{
  "num_hidden_layers": 8,
  "hidden_size": 224,
  "num_attention_heads": 7,
  "num_key_value_heads": 1,
  "head_dim": 32,
  "intermediate_size": 448,
  "vocab_size": 1024,
  "hidden_act": "swiglu",
  "norm": "rmsnorm",
  "norm_place": "pre",
  "norm_eps": 1e-06,
  "positions": "rope",
  "rope_theta": 36200.0,
  "rope_fraction": 1.0,
  "qk_norm": false,
  "attn_scale": 0.177,
  "bias": "none",
  "tie_word_embeddings": false,
  "parallel_block": false,
  "init": "normal",
  "init_std_qkv": 0.0333,
  "init_std_o": 0.0,
  "init_std_up": 0.0333,
  "init_std_down": 0.0,
  "optimizer": "adamw",
  "learning_rate": 0.00156,
  "beta1": 0.95,
  "beta2": 0.98,
  "weight_decay": 0.11,
  "lr_head": 0.00432,
  "max_grad_norm": 2.0,
  "warmup_steps": 554,
  "schedule": "wsd",
  "decay_fraction": 0.696,
  "decay_shape": "linear",
  "final_lr_fraction": 0.0,
  "batch_tokens": 16384,
  "max_seq_len": 256,
  "doc_mask": true,
  "train_tokens": 138800000,
  "max_steps": 8472,
  "dataset": "wikipedia_en"
}
MLP neurons of a small language model. Each row is named by its layer, matrix (gate and up: input weights) and neuron, and shows model dimensions 96-223. Each number is 500 + 50 x the weight over its row's rms, rounded and kept within 0 to 999. Numbers have three digits each. A neuron's up and down rows have the sign that makes its largest values positive.
A block is one neuron, or neurons of one layer that tend to fire together. After each block is what it responds to, as a language model described it from the Wikipedia text at the highest values.

L3.gate28:467524548536517510550485548477514519497507479473529617496499522532360460578505513498533487465464508480497485451460498539522440498579506587514450602489440454473495449442511485534424583536530488521504525458543406518526517438437466410466440475535476507506540431479429566503526583435473448552480493483534558467527447619534412524581481494554572534482540448479449563474556529465501507480555
L3.up28:446638529536511520592496514486512478531530488465538490514445510527382464520472550560481523490435500480473492492476538484550557528526471512488547573487502450448443586446504457482488515506531527561519555433531411489476457425433450449484489514598465500529446446547468542480465589427473499600488532537586505432571399545521477484560501509495589554452576419421493536404457576479554551430466
L3.gate92:498528492445447535509436396478445594558423482555467509553519485444506443421482458494525526377508492552578586444561447524528504471477465531397502494442556462430511539470427510511445595511460417526465428431586452519501533518503501450494471498494468456523499460600487485500457463535484505592529515529503441432483546515625479486520441490434462572565537509499517423529486501519506491489533
L3.up92:506494469563530450532471440336558523529468470527532471526540583481531523485534496466460570462509494550503562470505446558492536463583386541432445495462597484468468563459496446562453580460487546515484396420500479461473504476449520540591550541525471444562408448561447440517464442434541562603555488475504527486510516528543486481506495412447460525582444534451564408562488474521562507483534
L3.gate413:440432495520432567443477480513521627496549499592445446523429524487448537492533572539563523439439442479504517486397478515504500422511559596423444512467495529500464527453478527538576476554487494607480464476477499519562427473438467502490490484382525460499555471515480574483433452469417514457470548558491556495382543525533468457463600474531485508498528506504439502552426603501612346463540
L3.up413:479571509515415541538460464492599428522490494502446498674479557507437470472460459398509429419470575547410544484571486512569556432546520526537480488422472492443491547480486454503426499535430580441506508511547503489468428446459461404474542528495476446530543566460462415511530532463529517538605518387486395459520477548496491482473469439477607562508587408465468543518528462483481433492508
L3.gate426:485565522465528551505466477596542582493505446482556489484425588547496461414482583459450421497537357466557510512492508497472406516490530467500455410407484448554593438478486461479545517524461466570521516429554456545467536559418562481491540497411400426562544499437475497454476552535501462553486464463500473467491485570465534504535466425513472457448566590424593461582524468504514535413558
L3.up426:416579482456496488523537459390509446515521480510455505545483483550485507490425479504421501463585548433494484490476446528502451399494481538515565532508421507504516581585465411547531537531457511412449534518526440512527482452426467439488477518368489491380502449499513495497595569551529433551560563499566603421472538536482526491536591488505515491556568573424450488557501392412483612470458
Description: Word-internal continuation pieces, often in sports tables and results, e.g. Gr-and, A-th-letic, Sov-iet, H-ist-ory, pl-ace; occasionally short words like of, by.

L2.gate446:541422552490457489440566396533557552491436473459512518525484543534443497558564490473533550480528529466512515506441524507460597501515556532465450491451472489492480547467544521549529462493416554474572461492389452463544532568514536425465598492496547527460544456507491474389457423496475423473450528564502527525523520485409565558438560463495420529561464421561464565530510458508379478503514
L2.up446:534423503467477525500502501488555497478466548408597480570481494532508517477549536427542504512563555465562487541446531551495590561512563488506545569532482502527563563469524481439473501524513684487623464510457472458588534581565444479389613549542570548415464505505503467487440531486475448616530532465511479491516562589470603544451466529446503450556505390537534541477410580517501448474464
Description: Middle sub-word pieces of common words split oddly, like O-ce-an, K-ore-a, ex-ce-pt, sign-ific-ant, ab-ov-e, where the word continues.

L4.gate4:604498488498497455516436482599559486483525560478522455407527435505502403475483474498571587470475516581520431512517474475428488544507525506436563490476542454573503503424398445405513391499446445479498426519529511517448493501502498580492578452498559502461546594499505436474443593508493496527503465415457529410503572597484574529513480545437519556494454528489482506352468453477472433395489
L4.up4:505544482510499458482528566538493547560359487537480517445451482508509553443545459489523551567495498531418499453571415473467461451612531530422606453542604483429462574540463524537486519515517504464531469546580520513482573496356435535413488616520517459478546432461535550535553446599479586424484509469385538525502537571452468440389499596519512475449426570553482548481540477516580409496562
L4.gate47:477348499540513473483410498559501529490436578593482580455454535518512452500488528584540445467392417510471387462511491492524551395565478533440491542458456462525516465452413588419584474477375448470478492491490465531540472538437439526489485490465446529453568561524471576457503465497444483540519482514469499405492422461499491526543583448515528548460528518487502478410518452471472467538433
L4.up47:432524501517428466414561429529442516523503447499519462472487629534480498451457555597476485530473502506484411462498540485502646443432507325517524502474546463474468542494464483551493585525496536558505488505493459485509481616461433429546507506477463529518529466463430540504411459571479508463562536492504460521455444447381488580492621427564493524476494518460458432494477505536489557565483
L4.gate60:448403531539497460495482357589567530571441586460439379534446492449440563497481475577505597406405445578481468618615503566480478507517496463532395475566508427474452510525535533515464465538503466560498483471548465560454571452474575501553430548532507479515562417542565530432483542494576515417456471526421552523512503538500507506536549491489530528521483538497456515520471423488493395432493
L4.up60:667509516509481562543450418577480433464529572594514452419547556491484563535544490576516399466437460510396473550594515505502429556495523390449400468507504515449455492565480614605535467441462508534572501561524379541518570475529585530552512501517586451482479484587493540452518429567472397435486443548513519428529498492546478497486542513462432523494537598476528496524550476501481465448412
L4.gate103:461502454441455511649409516496577467508547617572467464436491360527527472570444492520579481508436433468440549442472471422519357511555443577488473569458470600593516528478563552491532479484558497560510463517535561461487500441467418543579490503515522547481523528520474423438550528520536554471427525476504527422435574469489548552458456524490472511480527497502408509484494452483504469488480
L4.up103:426456517493421472502445460467444498537473501590467526419613490495482414426492485412455513511514528448558490480476553496574513489441508475513469557552429513538432490577473549597507454474483517588472472407498572470580538579492506569494536540489504482365517439439524522431434517521558642516491522562508551462478564460471519487516450539458447541528571445512502495442602473446418501525506
L4.gate145:466397532604446530549521514526457477461530590469448441522477543442467491641581543504524404452506492563461508437525475617438487370485605441483473528507388479420484434468470543447420530544536518451385475571538481467558487552459445445429517468457444513446496479491460506441545460529541406432436496432531477475484458540542547508427514568527543488483512497467516560453533383502366450561530
L4.up145:573484512476485482483465523374537558432501514574504479501522492493527570582495520563510396512588459530518475438533474519560504520487557556515378561446586541518516546534579474435454499553587509527481550505475475536499534444534528556497533391547474501473536472514527422501502453513436555554522467430544476506482537522606474499545485417393486539497523431592539453497622428518540487475464
L4.gate155:514470529458480480461516483616499557519455519478532441492508457482501497638507448525496451475452471483485528478443480543502478553513428520534472434418436481525519430463455567496546505504519498531538555647461580483457444579431496602505551491543505596451674472579516534427540488574534535477444546456542516433402456501498484542513488512547532558514506451478499480507545491526563410476421
L4.up155:467507542544492477417599470443522454593529522525580486555534346494591431537485522460455552465413542467528477421501559496500533515484511487529484447380515506563545479393552440454561504524488536512402513500526567516432591624468537551512484468489475479501447523382456528468468526478501465549447540399576505499543431502521520545508469590451581575547536487522446578486418516493509527457531
L4.gate194:641456450447454471535461437552546539545549515544562421564561474528550483487610462506522485494386582500467484417433470487456465465466436485401561533460520484482440487499439476485551488499496539482528428566477510547586528439510490457544509524500468444408614467547487569441426426667453545493488501442540487510524511511443487521451489425498398572522513432481487409434599430550493452444482
L4.up194:476485489445490556531509522505604414537529511556514395450552523365552525600473474503557466491494434504481560453411446478478512530406383565450508497506479462516560464464478612485489461529438535479490510564590541484528501556495554560415538478464591448474538477509494536501548478548554508600537487445513530539514489443510583477416529567491498489465512487425491596464590472585544484504489
L4.gate275:551476526518564496616404451621430505501434436553510538484479469488528542500590524528486476533432475526455500484506434623531518414482430565541477571419501488468460484551480540573490551541437437510386465482537476530534491530404398530416501493580516532402556447551462494471556381626468589520412468463475535450583524469453504509517564480517467551527452464461489444484434436559487492516470
L4.up275:445528486595560456533504498529436554414553488449489441563451472495545481530504514435537475458524437526575455440466470581497538470533585534460521527489512487429591574565510429364494470553491515523423590565523546486486563447557439479453503550483465471452504383530509652444481522483456470535530520422572539528478525489587512515450494552543492470609528440565508455484456414608416432532485
L4.gate282:504500557444424441509448442530521463376497484561491515457533475489485431480551442574491448528521535428475506535537426544477444388466492467426480541317466460513493395465529487417507565547481365547418538545438566453484446491490506451462499513515562478405565516526444549461503522495431531482490490421398508509442573518496491530529488551517547503515463484458438477434421497491435542545430
L4.up282:549472471441510524504499499428436509442516503492412503519431487487527464464502453491549442443481507497478539398402489531501607447494464490431510543580472520432518518528466530425480470478537490500445450522519609481670577475600564503440514444469424412505578499537512501477538451585525507504611555426466509516536447567503538567554450476552476449456481406457524545589563520554379561534503
L4.gate290:528516456494551526538483426566429552460541526626353504507427483472498508523500416509496417485422383458459523508544521546529463473450555547458421504421513495498458394533496566559456512478561462491398465594462511430498461506454557597508451354514513507469541495461447451494470461620481511556495469555529495461575417534538533508518512475456453552530531513553488529436553367484511480488423
L4.up290:526530501391541548392506463456494556565465430561561501565458465505527584437528539530499482500444379463436530500491531424511436548408464462504528601488502495493537488501560492501569529460627456524546513514490524513476556506481521502508494471543471490580490511557505524548444451531436543539603504585475501396451502501514489562585488475496531575498437487379514455492574520473556472486390
L4.gate325:473492496441525535614486515497439533410507554536474463511560597475587548502523463413490503486425490564434484507512592559527424442457509506610501472438522546545463595462451566490461421504531504551401490488509521486516451564509513481481485492494424583477555406536485445495612574506580473486519444491559458589398499540541544502550609476511481472490454465457449494475529529530438433475529
L4.up325:552481500394518529455512603508507473545496590459493579533467593439555521486548553467472565605392467550459497509477509470552447508477437516557451513598434498510518481501554581464548499528560472428371448397501466617543603520565489410499577428500479407484553434464458541493521456533516463512442446465506524438540514541487535398548485488520571476485515523497455478469551548456502431465509
L4.gate351:533512554410531516602424443630521561489514598533446517524541462467424354455576478485568490512439494579522472454635436527589509422633485498441426564457514394462429446426520488527509488535430470509472472533484571531534569480395460562518500499469485468416591517514566546451486532562531453454499466440399495471474488510602532494507518475524465503474463503483530501524520470491406464524463
L4.up351:525543464442505539553504562584457535511559452468496463514515517527503522419543496394473477502569554527507577419547495405558530456557473543521573499527575443437518510440575478454556433403519490563493460458525518547505583420512478575461589502483488416454551562488525463578461566531596500461564490536433503498522507395560507530566532485448589505410485461448440448472477495486480460443418
L4.gate363:466455506495530455509521429468459536466484493462535504572509442586473586567559466500524446477510472560481515486522490474505489430481493475391489596400512513475515470425432494531371527493504444492410525483547528497570493556419443535511473520383445518506468431458520428501530570538502519537375433471466496486386485548465552566519603443438509503543493451396488543506424353538535398528463
L4.up363:523418447475516450495448469565529498479532514485567432514475471467502494505479546521399517421387517538505408486487489550541608474534457411510471517502473492534561542501560604447606492552495412560470511498497536528508501532412456348521481545496453506477596478518500484488421604493501540528507544337410330469529563465487476576490556490576432446526518420517450442413507396489505447454500
L4.gate369:524508441449557459640501507637511455560496513550431432440490553493507584490521468452527557508533463566429490536482503551483461517423462494522510561470502543451446422453496539553566534483458466444475554493555566568499361469527525537482499503504512478389507506486518487483572529582495595473514513469479402509460439607556540485434513589486472474540482538527591560502446505604478369491504
L4.up369:497534485510540488501470448512569384502519521528431555461572467508522537442540499495494512475499497483435473504474540527485453536487529530500464489465553401542460431493430418474560445410481482408430555517464626488450540459433546514503500477556474507465574413489488527534447472505518559538433421490554393517529472441572561374546564439439555428506609573467483600479514512506466588404401
L4.gate396:560457580486505536597400480539569531442392585602524437483543543472509518479571456501612427464410496591481420465525464579448462493520497449463395563446498498505511426516590546491563507558545441531508459430460471461554463541505504472484522496428419442535460430454457523436486452600568525562481550456472519451494397584455591557508484507489546585435470472510512495597570497471496385523512
L4.up396:454360466539472508552424522600488547500545607456439518396488484448541488577513618537417480537474518448551494497555459608497458470394490506513524476444479446489561480457505581439573558492497411536436503468551481469508478450473487596484487443508532456415571457561514583420575446608485472549541507498474533443411529516564473569521547533514542431492474586476440547442426474496536428539498
L4.gate404:535413448543562474516503466542509545482494503481434481559506522541471528520551469539489434490464466516484460504502500456485492526560549465520522493516496488539515533542519460492537420440524484505496502418544428568560603458452554589553482517455479468491492464484604427507426460548575491600529463523452550558426541470452489452533487477598420508478494484491472488488477373610444626415501
L4.up404:431449582575473480481454474473476475508489524592512471522504502453434616491497474441576469490498502500453506454489579578450530485341530554583465570491442429432468417488480537505510506485487495464506510413553410368526509427578453485507528521520496536596482603477494476526518449519507380468599470543542480547599407499531641506550538486545600517527504537424559451573519467466519431394420
Description: Short word-piece tokens just after a word's first letter or syllable, especially "ist" after D/d (District, distribution, distant), also "est" in Best and "ic" in significantly.

L3.gate30:514485506376555329426495469581484510383516585561414555438531512539446555477458539481505479497486558558482463615448497512573451492590442417481392508419424509458530445451504607477499533449453415436559547532489537579532427546418501451432465337430556516510572468461483506484551515530513409429488525444431437580477477510522456511516448471522527418574512506496512527520550427507416501467482
L3.up30:458469469371457459362485510559461518450522525516445559410468516533510583443424528527485543463544558470405482578493525502608424511521460477522414593484467481460524499432494564442536518409478490470539495481496480562493447512468476578419547392490564410525501535535487468545498515525535466418564553490487426588461528454503517446558538436525529427563581491469489567481483521553418534430425
L3.gate151:452542470448504482499499467577463483416463469632482491436503406543427570514487566520509487583467517504494453507506468485445417562515487489509525575326469536497555406439529562581511502529478343523482457454556553548571491487534486434447532489421481516561544484554470525485532595465467477448479450452510530496501487567494444524509479542578484481503565533471521474518487478505413452507500
L3.up151:460542433462471494502468526541455533491545552591505431500512490518507623540441574574515558548472431466462479518529563507467426614501503407496535557419537518513438539462469554499522509491532470576495477420559545484479485480593496550488649652535549428565503541510500510519437638483509460473547494516574454434468498476542485511459552514554568443491605544398583462472494543532484533393476
L3.gate335:495439586531456466544477506483472436372449485443527479506467547553415514459499488585435439454508549519466517487450437402514536490593483452533548574442449595553490520442492458506531510406486519452549572558506480540539477514455465585427455465447470521548571476457492436488520520461473510505575502469402526569459474446479418463469555527575549545505500554411562521454546539527536452494597
L3.up335:492419595535470517535451528487480434397462561496507495514468469550428554486507458562446444452507513428471533496440449469520514508523519424478528551474402534571505443398547499514488521409496473549571597561488499494587482518484508573458447478464510520484543464470563467533562580458489518522512501409386503605451489462464444396489602555556536490469563529413542548495569542590498499454557
L3.gate427:509535525414396512488476470506439459391419479521513481447492415549466574515470482433541508546481528528499470427511401514546473470419570424462481476379466571511429484468538491508562543517460472468412537522525502478446470499425475468449383392398516510565578512568499504477530508479514511378503506489519527584498469488494461521504417429499486440591512504479483462503491446501369484494471
L3.up427:520548469446391532437455516499460475451525522420477426414431484510551531508381522464555529562510520451565495451477526495610512540481509367457571523510517500548489580485547487456533522459475523528384494440520481479419378505446498509454455499510513498539476615535563462524481524588545502476568566524572457516449475429558462515437429436475512488543575439483540491450415476501533503447420
Description: Short subword pieces inside a word split into fragments, mostly re, ra, pe, hy, as in c-re-ated, Euro-pe-an, St-re-et, t-ra-ffic.

L2.gate63:555559521527511505469652506483466501436518434611506468546458452547496544501578533496586465454440462542497510542496582403532513617416544503593518482564516482559512484499428442547547449491530575454532499421495610473454527532511546576549524437475483532386537514512480523522579464476470527441491474482483563446503545554581576503486484515424464455476575499468450537518503520524595501541459
L2.up63:471545561547474587495418414408516458482524500565481472493450587517504430472464493416538574416459541511424542528519483571512482423455458559473446569490472491401396472472519466461503550394499505447504527421455618445480501457521530439484460486483481499449488428545363493478492550484525515501591453466571507426428547492477569491485491387535469518497522405423541525464530506546469557599484
Description: Short mid-word pieces like op, ot, ass, ak that follow an opening fragment, as in devel-op, Sc-ot-tish, cl-ass, spe-ak-er.

L4.gate12:502369497461520532443493445547442523443538497486476469501498557540482445505568463539521582503462523539527482500425476589483509489520530487520521475491408406452471511439504451572486485540458474505462400434540544468505474537552477410485426561465422542488497408482425567450528479480447525505437516462525488509486486589513387502495415520476508516514509499365496512522438507502505485541492
L4.up12:575552411509536443500452526555566457529472475545500558507549506409535450434424493633441409526606508487435472453493510427471479539459454551523502564488471487452478447487466638411499553429491503461538491549430476550383469610546586521471479463487486465485452537468445453485404480527556492390445546509452526460547401429503601571486450499482488479502582576539463463576557496472584495585424
L4.gate20:501500601460580416541512418463494520525403498498441503514532474443457484565508472537592501491584384612423504446583501468471482496488477457441417563493452422518434404532453536578449530525493471472482495578552468516538540540484563460452425565480462469568486522464448502425519550561519516418504555481384493476510489455461534526465533457475505553566445481466475519536551391483497428484450
L4.up20:544490441539451496452537491438489401468543533441535476529545440559436498509485482570545480474600491513480561444478472440473457540468456406544519526537509468522478437474415475469432533368494520506512515504521469470489543478474566469468480548487466563545444503534428495490506565436471557506502418508499548509579515501498495544469462484481570476498562582429485543522455484521532524445452
L4.gate36:579532503469490536511498467499439498484474436506469494500568495462477445530620483512554474438545464523494496470487440419476475510404559517565490484500463535533486422476441424539506518465445551573496474571549519514633485514550485536473606440463473495471491456446437527456471479532512493504397477485517503517600509452417500653511465529502547569580542488441591614562560467631457566566478
L4.up36:523526553580449466501553481518486512550535499530471553541480475433523510541543444544627434437457513514451495490551430489481476482528488497514466416503517511525463498496509539566572511532411603500545460455480454453518478462539547514445561471519433493563576537496484546447598417635588378496540472523416468547437562514471555540518572493569593517494636551530621494516567511607504556476584
L4.gate59:516498488539487455487497470522510412474403533434489506501387481558504387550529601441553472506422468561535508526565440444431462550630488423543507525490482435425517487485443465425410462490516519470457585549506516514607514483477523470537381468517487570526531524465380501455522493507526483489426470499440487427437597538469404527467455526479443588518492499549438519551372479541463469618422
L4.up59:502518483476543579539522587494507509457533518527556600530529552639495544460428529439425520504472503544380464501465483491560494552478568504485480475524460485510514529535447548520575574421593452506521640525526436546434572528552538484545516432527561499553444460510491480456502470439496504436456574518615610501471471491507462422560498448518509410537473480442543424489496448447464459488450
L4.gate64:487432483456440476445517523492479514544460591424479515545503493557494454567529546468463456542477426453556551453535519505463495467538519559504494434457375466543490561433425444476513576546443463459482584527320566444486536466519583504458461530447513477569501501510538503462464378500527484551529474505480552486449475461549519542464577480610464416518522462489535522605527508503417599453555
L4.up64:426436523469443428455467506592496490449570412488475478424513546488459349569495566507467433556558519535497506534462600570558458477522573456470446451486442519485623469464463490549453614545457467414434470541400595478482565494468611483497490471502511468445524530543420535483468509503487411459390577476513530596480482511606492531493463553527461545569423538536533525499426442408423507492499
L4.gate101:444504486500425588519546441438392505462425423438494544457570479439508414493577519492468502435487493431417536436480539453506454506445561497486537413421493489555484437473501463589489489488518488393414609449440480483454556498485505493540459484517433469576428453509492392487432445568514487462486507533509496460393532439447431530493461464516502675476491533518561507502453566540494510529412
L4.up101:623541400597439456497575470498506432591470489501551521513606492491479579517519548413539470467474457540565469575518423438435513438400460373524512498469392493475503435527486535519504608426459488436497452490431528514507576536413542519451425499507535520476472435467446450483476455554596497499463424445374537464440527522538499508510419569546544463554630599488452534533445488499499465452496
L4.gate135:524570461513478462461566509457467542455488505501541561544560427529480477509513475465449448501523567468482504460533543515477545463520519529407500611450537498416409454491583451461536490429369471490488512468464594459458528511468426511492450493462437564534434448448514439473498442467472429447479480531481491455433418528460486570456486443411475544447486583469543465510523448496556451500443
L4.up135:445525393515525472496433449527471403552535502611363551548622562538458435449371476542451517476522507559462458444511481505591543447468486485437505502557558464502498520404512541455519529479487533629490465420483498520461507503538473570519449541472463515530564470439365475500465452494458493505485526500532523452479541550483440543534534540572584409437569577500501494527421478503457582547512
L4.gate144:524478502497530503489489469519423497465458519622503480566544470567491539498418436447499487533488505526563547400433493469528435475442465545503501475550525533509513427487486477503466568449529525416542531444442486463509563515491599481344516495550515408558485459417397443497441501562535426600469541492479456489515417566527570583534532470466503541465610504543548482504406433548582439504451
L4.up144:481501436496449550531466580395491514448526447370506568476492536389543522535475454517500447543576513523426397489598694517439482564527463543565501462458557543588623593578554507443528399578507544572537531524504538474468498460500491612487450384466443485452499513524508563496549464556508473553588515453476501478517429479484459447515395463496553400440449519451525493505567527446495529474501
L4.gate154:565556536479427447489508508479502500472591536512453444388609617519497498485428514411497474589509464427565477412426528512534522490546419471459545547476438543473585387509497584556444587442518566436499437488451519540650542589559534544422499409466400463467536553535344445459483433498573472458513512494535561501442480525464485559455528495611580486567498482447546482446491445449486488484523
L4.up154:537499600491383538474478557452526500542561437522527424500534473551551467517540553500506445470581486490489467511570479501485436496435439456444443590444481476476418468515507456557437477409475489434561478546549451491567466486481639509503523491385362618486536519498570474500536436508458397500481507534554523515463516576471505547438532464566467494550406425455677482507494582488481453516507
L4.gate231:498466491486472493493497450509453537528451441613495444501456530485462489596547470463535416471491402538450518401542444490544470470395590405546482450422458551481496536499555523502430472477462552520517516549530570594526549452504528523465461515398596487492434527481516497498502471508471524462440512387441497574576433497544538559462429379507511565558582553532498509571523475522491535561513
L4.up231:464522523511432429489509540495350425527480480480470518486510460580560501421576460568538515411569513537466471476447447527385580424523529543444468467548575465433477567552486457551439465423410514517495482464428476481448463390542486486506460576531508573510417504517407559486521537506496492404505495510424471500570547514565491475479528466558539502502480516457511491546417535517470517438607
L4.gate256:448450454609550557439497480528488428532490545521573510401457524403548466561456504545491383478416479512536500515479543529401456490534423456466383488451452516470514478424478493454464518525523619550510554460486548433521466540468561597468540470510420448458522471456567525468448448511409469495403465422419473493502495542482455570471429579584417518568526510474490530504555511482488519544487
L4.up256:534453633459623449523450460428600513485558525459547516489525505472464538476483377437571512412411504509558581411518596480521564500470492524532545528437500542393507552601556426530522579513541548498481504521403486545579588560489544531467475454442523503503524476466538367497498492508582509497457470471462439531509379527500518466553482503486546548546525484531540455549542469473472555486488
L4.gate292:465452527492463449516414411501501469516479573571453405525500519433380460527463521447458469562523475521521552486508537499435456490521616443475503477508413564459519467473587466502525421563522583553474512508523503474520449545553511508529537593485514463492493554512469512468543560456456459524484584530538491458551548447501418578354504519514559577451434523511444587497573563485504540549470
L4.up292:590468513460542482497530485467510493590441473550590514478582468595500566541546577571472515470417428547469458501403527500529388591427535520481435487453610457543481524479495564492493497467487514515549532593568415479443531510485511620521517564574445555467525587453557505508534477530446506483408427543436500495503453566501544501481556546431470552530564512368520520507454441455501454483508
L4.gate305:437561564447498440484480510567398484516408532620486511448524492453523435519572458537559464562467504528463400466512532466556533474528583446446513404482482589505424477360506495553487524481515545502440493539471486475475502441478541469496490579459480435438618428550426474495471493469457496466446555558519507449469493513554482536395500450529594593561532564421487558442592558435528588463433
L4.up305:517488568444441407453427439460511580566559462457526497477445528451474574506447597475445525469485377439491571406468431491470496445463442461437508562477503561481558538481455613554555569513462502507448472520576485442564589588591501562450532487490549584547451542470451417484544434555455513465526574540486516498508412452467572525587508483516552454533649516496527538502576480510554438466509
L4.gate306:562482443491423467522517488451477594525447519559393626488532546490471485503531510448493458490498394580372495568491493475533471483558564553438409493508496477505475410536507517482412559444466525528517504450490491528512526471516549572525540495511504514542555547563468439465552397561498455543491517549454512418555457505488522554429389497465482496558577497468518478559556517471454493504397
L4.up306:448513522474496485505524450479527457485491488448517440545561558537517428436567575550465397438479528576579440451457550488487569524467507447511532553415451542463501506481498490529509520451469473517534450451370486431528502628549518506495519555455488519521450408489440452514419520348571494410555539443475414490473451536501517520445527462545536465562537523500445396495508462506491508507516
L4.gate400:562500502515524461506517534483464407486428592473469449572539503482435378534548507637501514496521443525425530511510531497481433597555558484518526501433428417541614500487509486498512531447453592528474578491535519530574509511416443506522492514483477517509561521535413527506524447536508460545482488504464529419473570554482470499629463556499401518534458567529544512553514544516477503500466
L4.up400:480520567542491561457462473616465512469518486499553493371550467409436501488507481557430427532571443564434529423493518458475525502528473508448553509533481442418498484530422534509408564553375441415568499474501539516525518544573517472516426553532474457443492509488464519494482464548519487478454438551598489519471522490427460596486552528437518571494438381463491453462537519472524543511432
L4.gate403:636515509408548488459456444546465538552406544531507393527537520485550431522478414477485495469403447481434398490539627501516491519505449620515480499425500540417506460435500526415550469451443373603503471454618558524538494563568457522466467458523511510455501464543541515473522507530442485465493486408546503501445421544441529503545520404511467529528480487577525409528530483489433480501487
L4.up403:457516445521429563535479529446545486472467472419455389427579544557448423462439524478481466474439493422559471508491444473439558516591400585545496588430453539475462452501436569483496570446524557541490501522550560554565366537466518450446509451430490403463497463501448474487480497491512529570545506526516526468465485513412575506502480578564481520524546544492550505508374477472465538480513
Description: Second or third word-pieces that complete a word split after a short opening piece like Co, ro, ra, as in Co-ast, dra-ft, Co-ach, Bre-ast.